config.toml
n_layer = 9
d_model = 640
n_head = 10
n_kv_head = 10
head_dim = 64
d_mlp = 2560
vocab_size = 32768
activation = "tanh_gelu"
norm = "layernorm"
norm_place = "pre"
norm_eps = 1e-05
positions = "learned"
qk_norm = false
attn_scale = 0.125
bias = "all"
tie_embeddings = true
parallel_block = true
init = "uniform"
init_std_qkv = 0.0269
init_std_o = 0.00633
init_std_up = 0.0269
init_std_down = 0.00633
init_out_by_depth = true
optimizer = "muon_variant"
lr = 0.00519
lr_mult_down = 1.5
beta1 = 0.95
lr_head = 0.0033
grad_clip = 2.0
warmup_steps = 200
schedule = "wsd"
decay_fraction = 0.837
decay_shape = "linear"
final_lr_fraction = 0.05
batch_tokens = [32768, 65536, 98304]
seq_len = 512
doc_mask = false
train_tokens = 795200000
steps = 13032
dataset = "wikipedia_en"
MLP neurons of a small language model. Each row is named by its layer, matrix (up: input weights) and neuron, and shows model dimensions 464-591. Each number is 50 + 10 x the weight over its row's rms, rounded and kept within 0 to 99.
After each neuron's rows, "fires after" lists the tokens most often just before its 100 highest values on Wikipedia text that the model never trained on. A number after a token or word is its count.

L4.up813:51 56 50 45 44 44 36 53 35 61 43 60 50 43 45 47 42 49 58 45 57 55 37 36 45 61 56 52 56 49 45 61 47 38 50 44 41 45 45 38 47 47 41 59 47 59 64 63 54 47 48 51 58 50 24 63 44 52 57 43 47 46 59 43 51 48 53 49 63 53 66 40 51 48 54 73 63 66 52 43 29 48 18 53 53 51 47 53 48 40 24 57 34 45 45 43 64 56 58 70 52 46 39 49 76 38 35 48 37 39 52 45 63 51 36 53 65 48 42 53 36 49 60 43 52 55 44 62
fires after: " the" 26, "'" 20, " a" 4

L4.up245:41 66 43 30 71 51 54 24 40 59 49 46 56 52 52 53 63 39 41 33 58 47 52 59 63 56 51 47 57 54 59 35 51 66 53 43 58 43 44 62 69 52 56 35 44 58 34 45 62 56 46 55 55 38 46 61 34 54 45 46 53 26 50 51 56 64 41 34 57 53 46 63 26 59 45 44 58 53 42 51 64 37 60 59 62 51 53 57 62 48 61 64 61 49 63 64 71 50 45 36 41 51 49 52 53 29 41 48 61 40 42 73 47 43 69 65 60 51 58 42 61 53 52 56 48 32 43 51
fires after: " in" 51, " to" 11, "," 5, " •" 4

L4.up2004:58 36 58 35 47 43 41 49 31 57 57 50 56 59 47 44 55 49 62 68 45 74 40 40 43 49 37 49 38 40 34 45 51 45 27 44 41 57 54 43 52 66 39 35 51 40 37 52 41 53 38 39 60 54 67 56 55 48 48 63 43 42 45 44 51 37 58 44 48 60 36 61 46 52 50 39 43 60 58 51 52 36 63 32 46 51 40 41 44 54 52 74 53 51 37 46 69 57 57 53 40 45 26 38 53 46 66 53 60 48 51 44 40 34 59 41 60 26 36 43 57 31 53 64 59 37 71 52
fires after: "0" 34, "7" 12, "5" 10, "3" 8, "2" 8, "1" 6

L4.up2362:58 51 47 50 72 43 50 48 53 44 55 54 63 58 30 45 40 41 54 32 57 32 37 45 42 38 29 45 49 43 52 40 55 41 53 45 45 39 58 48 61 42 60 64 48 36 63 34 43 48 53 63 51 38 28 48 73 41 48 32 35 51 70 37 35 41 41 51 54 39 62 33 52 57 36 58 45 38 50 50 47 39 39 45 44 57 65 39 35 44 68 46 44 48 38 65 67 56 56 45 55 65 53 40 65 54 65 65 62 61 63 42 53 35 44 54 29 43 41 62 45 56 57 52 47 49 54 50
fires after: " the" 29, " The" 14, " his" 12, " His" 4, "s" 4

L4.up2429:54 69 63 47 30 57 58 49 62 49 68 40 70 43 48 48 54 59 41 69 44 58 70 58 45 54 54 39 40 63 44 45 53 49 57 67 53 59 50 50 43 47 61 47 63 35 56 49 36 57 40 53 44 41 40 41 42 69 37 62 50 36 54 51 48 42 63 45 54 47 29 48 61 44 46 44 58 41 39 43 32 58 42 65 51 46 62 51 40 71 38 65 64 51 46 43 39 40 51 64 48 36 47 56 50 43 43 54 43 48 80 59 59 56 35 71 68 62 35 40 48 47 60 53 42 39 47 44
fires after: " the" 40, ";" 6, "The" 4

L4.up844:49 71 50 41 64 47 51 41 43 59 48 32 55 50 45 36 43 44 46 51 33 56 44 55 47 53 44 53 50 47 50 36 56 56 37 39 37 43 70 50 21 34 58 40 48 55 59 49 55 49 45 40 61 56 56 45 59 49 32 63 57 61 41 64 57 58 37 44 35 59 64 69 50 35 51 53 54 57 51 43 58 48 53 51 47 53 48 48 53 53 44 36 57 42 80 62 46 26 54 31 58 41 75 49 51 42 40 41 43 52 47 44 46 39 56 50 74 57 44 48 56 55 45 52 55 74 49 45
fires after: "," 42, " Stadium" 12, " •" 8, " Field" 4, " Omaha" 4

L4.up2526:35 58 43 47 56 34 59 50 45 48 50 44 48 35 52 46 49 43 62 44 58 52 59 50 40 68 42 52 69 51 21 58 50 53 59 60 67 58 47 56 52 46 61 57 54 61 45 50 56 49 43 30 44 28 47 31 51 51 33 51 60 37 61 45 41 50 45 45 39 62 56 50 46 44 40 60 48 56 58 48 53 38 43 41 60 47 45 41 45 62 43 49 38 49 51 63 62 60 38 52 47 57 28 39 56 59 35 42 53 57 61 46 54 50 41 42 46 41 48 72 58 46 58 63 43 55 44 52
fires after: " the" 36, "-" 10, " The" 9

L4.up1517:53 46 56 44 53 64 42 39 52 54 49 57 60 47 45 69 65 33 52 70 39 58 35 48 65 57 37 38 52 60 27 46 52 48 63 39 37 55 47 60 51 36 55 68 55 45 56 54 55 50 54 55 59 46 40 57 69 58 64 55 40 51 58 62 50 69 42 37 36 45 45 59 38 68 58 50 41 68 45 34 43 67 48 49 59 46 52 39 37 53 42 47 66 22 41 54 51 37 55 58 62 74 62 65 69 46 41 64 59 45 44 63 46 35 68 56 37 52 48 46 62 47 21 69 42 55 39 50
fires after: " the" 52, " this" 7, " The" 5

L4.up2137:45 65 50 41 60 39 58 59 52 54 51 43 43 45 56 64 62 56 40 43 57 60 40 23 66 35 42 33 42 23 61 56 49 52 47 41 51 43 56 56 46 54 50 59 40 55 47 46 53 51 46 67 44 73 63 45 51 44 61 65 48 59 54 50 57 52 61 30 51 36 57 42 50 55 39 57 48 50 66 54 30 47 51 63 58 39 46 56 56 52 46 53 45 50 62 38 31 58 59 42 33 59 69 57 52 40 46 42 49 52 54 55 51 48 49 48 64 42 60 46 59 48 61 56 64 51 51 55
fires after: "\n" 40, "0" 21, "9" 17, "1" 8, "8" 4

L4.up929:47 34 53 50 23 75 34 38 49 42 66 38 53 45 56 66 67 36 58 54 53 29 46 67 57 46 38 52 69 60 49 65 53 47 37 51 37 40 39 44 38 34 55 53 52 57 37 41 50 36 36 46 56 44 44 61 53 45 47 32 55 40 62 41 52 61 54 26 45 53 53 53 60 42 33 61 50 57 52 42 64 54 61 47 33 55 62 42 44 59 26 60 50 64 47 47 55 45 50 40 58 57 51 41 69 54 51 68 31 40 43 63 75 50 51 45 52 42 52 58 46 49 51 67 47 52 45 56
fires after: "′" 36, " the" 14, "0" 10, "2" 9, "5" 7

L4.up2161:46 56 39 63 53 50 49 54 54 42 39 63 51 65 57 59 68 41 61 52 39 56 42 61 63 41 44 28 50 48 53 33 62 41 62 30 63 47 40 56 58 48 48 54 51 53 44 36 50 38 55 44 62 55 52 43 63 46 56 50 35 43 60 58 46 70 46 38 41 44 34 69 50 44 46 32 59 41 50 40 59 53 55 49 51 59 46 46 65 54 68 67 43 66 56 35 70 54 34 53 40 52 45 45 64 50 57 58 43 41 37 72 36 53 56 46 49 62 50 53 44 45 46 56 41 62 50 41
fires after: " the" 34, " in" 18

L4.up2552:52 59 58 52 36 37 53 52 39 65 60 45 48 50 54 59 62 44 64 55 48 65 56 42 73 42 58 56 32 33 49 43 65 43 42 39 40 31 64 51 75 53 45 41 59 63 50 60 43 44 40 46 54 46 46 49 38 52 48 63 52 27 53 32 60 51 49 39 49 61 44 51 46 64 38 50 36 49 36 55 56 60 60 59 49 42 58 67 63 52 60 56 50 61 39 74 62 48 44 65 52 53 41 52 57 64 32 72 59 44 26 32 67 64 49 49 44 57 61 41 46 57 60 63 52 56 59 46
fires after: " in" 23, " of" 19, " for" 9, " (" 5, " In" 4, "In" 4

L4.up1605:37 73 48 58 48 42 53 47 49 55 37 60 24 41 41 61 38 50 56 41 50 47 55 37 53 59 46 49 44 62 69 29 52 51 52 44 28 50 44 70 56 72 48 56 36 48 45 60 46 40 57 40 51 39 33 48 51 55 62 55 36 43 64 32 47 33 42 53 55 41 52 55 51 50 42 65 45 44 38 64 67 42 50 51 49 65 51 32 40 53 41 38 50 64 57 51 63 63 65 54 59 42 55 56 52 56 39 46 49 43 48 76 66 48 51 55 34 54 54 56 56 41 48 62 34 43 38 64
fires after: " the" 27, " The" 16, " a" 11, "The" 4

L4.up1862:38 53 50 28 56 68 31 51 55 60 51 41 52 61 39 53 44 56 37 55 50 72 57 46 59 20 65 67 50 57 36 64 60 53 54 65 58 41 51 44 54 34 57 47 33 44 62 44 57 47 52 59 44 50 50 45 25 49 47 44 48 30 41 66 36 42 48 67 73 51 43 59 48 49 24 42 46 50 41 47 49 52 57 42 51 54 56 62 44 52 45 49 40 44 63 41 65 63 53 67 51 62 29 29 62 59 43 38 38 31 41 42 48 54 62 55 50 25 58 50 48 48 65 61 46 53 38 50
fires after: " in" 28, " of" 8, " is" 7, " at" 5, " for" 5, " by" 4

L4.up51:44 53 48 38 59 53 63 42 65 54 53 58 44 59 50 38 59 70 35 49 59 36 52 42 43 65 45 50 44 48 38 45 37 44 42 40 47 68 36 47 45 35 58 48 50 55 55 47 53 50 48 50 52 60 48 33 36 42 66 77 44 43 44 56 43 42 53 54 47 43 37 34 63 54 49 50 35 63 37 55 31 64 49 61 51 40 49 54 36 58 60 65 42 49 41 36 59 51 53 49 60 50 48 46 56 54 28 52 44 45 61 49 65 43 57 36 63 51 33 69 61 54 48 44 39 50 62 56
fires after: " the" 52, " of" 12

L4.up2350:52 34 58 42 39 54 63 76 46 40 48 62 62 31 48 65 53 55 50 51 67 52 58 57 56 63 48 62 68 48 50 38 54 48 50 52 55 53 53 52 29 48 45 46 46 36 43 43 38 45 46 52 34 53 46 44 48 31 61 45 60 55 36 47 42 27 38 55 48 50 48 51 50 46 39 39 59 57 57 44 65 46 58 42 34 68 58 39 45 36 36 67 50 37 39 51 52 57 44 50 49 59 58 58 60 35 44 43 37 58 62 28 36 53 41 56 34 48 41 54 65 59 38 51 37 34 61 59
fires after: " " 33, "1" 14, "|" 14, "3" 10, "2" 5, "7" 5

L4.up2276:48 48 62 55 43 58 61 49 52 42 51 50 62 51 48 47 60 45 49 40 42 41 53 62 58 45 62 61 53 54 48 64 62 50 30 44 50 56 37 45 56 61 54 42 52 46 61 56 24 59 47 48 56 62 78 56 48 43 73 35 46 52 56 39 61 54 45 57 45 52 46 78 43 42 41 46 60 55 48 30 50 52 52 29 41 54 43 34 53 42 40 45 53 45 68 48 48 56 41 35 64 42 34 44 49 44 71 56 44 54 43 29 45 53 43 40 63 56 71 42 52 43 30 50 49 33 64 52
fires after: "2" 18, "1" 18, "3" 15, "7" 8, "0" 8, "8" 8

L4.up1167:47 38 59 56 42 38 48 59 47 41 41 48 62 44 61 59 55 44 44 72 54 41 60 45 55 52 49 57 49 50 55 51 67 40 28 48 70 54 64 59 47 63 47 48 59 47 52 49 50 45 46 34 46 47 41 34 44 52 47 28 52 56 48 51 54 41 64 52 52 32 44 49 56 71 68 49 48 64 53 39 46 47 37 47 55 75 32 47 54 41 39 58 43 44 53 60 58 42 50 45 53 52 41 53 45 56 48 61 51 53 45 29 62 53 49 40 50 11 48 50 55 40 48 52 49 76 49 57
fires after: "0" 19, "1" 16, "4" 14, "6" 9, "3" 8

L4.up390:50 55 50 64 74 35 53 72 42 68 57 68 36 54 49 45 53 43 67 56 48 37 63 48 44 69 55 58 66 55 44 64 61 31 44 51 41 51 40 52 36 52 37 53 41 51 53 44 46 47 51 62 49 66 22 60 64 39 45 50 20 41 39 45 74 47 64 44 46 49 52 56 45 42 38 40 55 50 34 48 54 46 47 60 41 61 60 41 56 35 48 50 26 47 59 56 56 22 40 22 49 54 46 39 45 47 43 59 49 47 35 54 49 34 64 59 52 58 61 59 47 43 49 54 38 37 54 55
fires after: " the" 48, " (" 9, " more" 8, " his" 7

L4.up1324:46 39 37 41 41 34 60 57 36 69 31 45 57 59 36 46 37 43 54 47 52 44 64 52 59 60 57 50 38 61 54 52 42 46 45 61 33 43 32 51 50 38 50 47 40 53 53 67 56 48 37 61 54 46 37 63 61 51 48 52 54 44 54 50 57 50 36 43 60 49 78 56 61 46 41 47 45 38 46 69 53 44 56 60 55 54 39 63 51 50 37 65 62 50 34 50 37 38 74 58 48 45 59 35 31 63 39 49 59 61 39 55 67 34 42 55 44 64 68 39 58 45 52 39 56 48 53 61
fires after: " the" 40, " a" 6, " E" 4, " his" 4

L4.up357:63 45 57 42 53 55 43 64 46 48 61 60 60 55 45 47 64 42 65 54 22 46 39 54 58 45 36 50 35 67 65 40 59 57 43 53 53 22 56 42 46 40 54 36 37 51 50 33 39 58 36 28 47 58 63 37 71 61 63 50 63 53 58 45 46 74 53 54 30 50 49 55 49 46 55 37 52 72 52 67 52 50 33 60 33 48 63 58 40 55 57 48 37 51 52 50 45 42 51 58 56 52 53 45 38 55 60 53 57 47 40 31 46 25 42 43 50 44 52 36 63 61 39 58 61 69 51 58
fires after: "0" 29, "4" 7, " to" 5, " from" 5, "5" 5

L4.up330:34 33 43 61 64 48 44 52 77 56 53 69 43 38 60 55 62 37 50 41 49 55 45 48 54 55 43 55 50 69 46 34 46 48 51 50 56 52 42 52 46 46 51 42 39 65 61 55 25 55 56 63 62 58 32 54 51 45 47 64 48 46 56 61 42 59 44 37 56 51 35 39 38 49 47 51 58 39 54 49 41 47 45 62 49 48 42 32 58 55 43 43 55 32 63 34 38 36 55 47 55 59 50 47 57 55 43 66 50 74 65 46 47 57 65 36 46 53 64 52 53 49 46 42 65 52 34 47
fires after: " " 29, " on" 22, " the" 6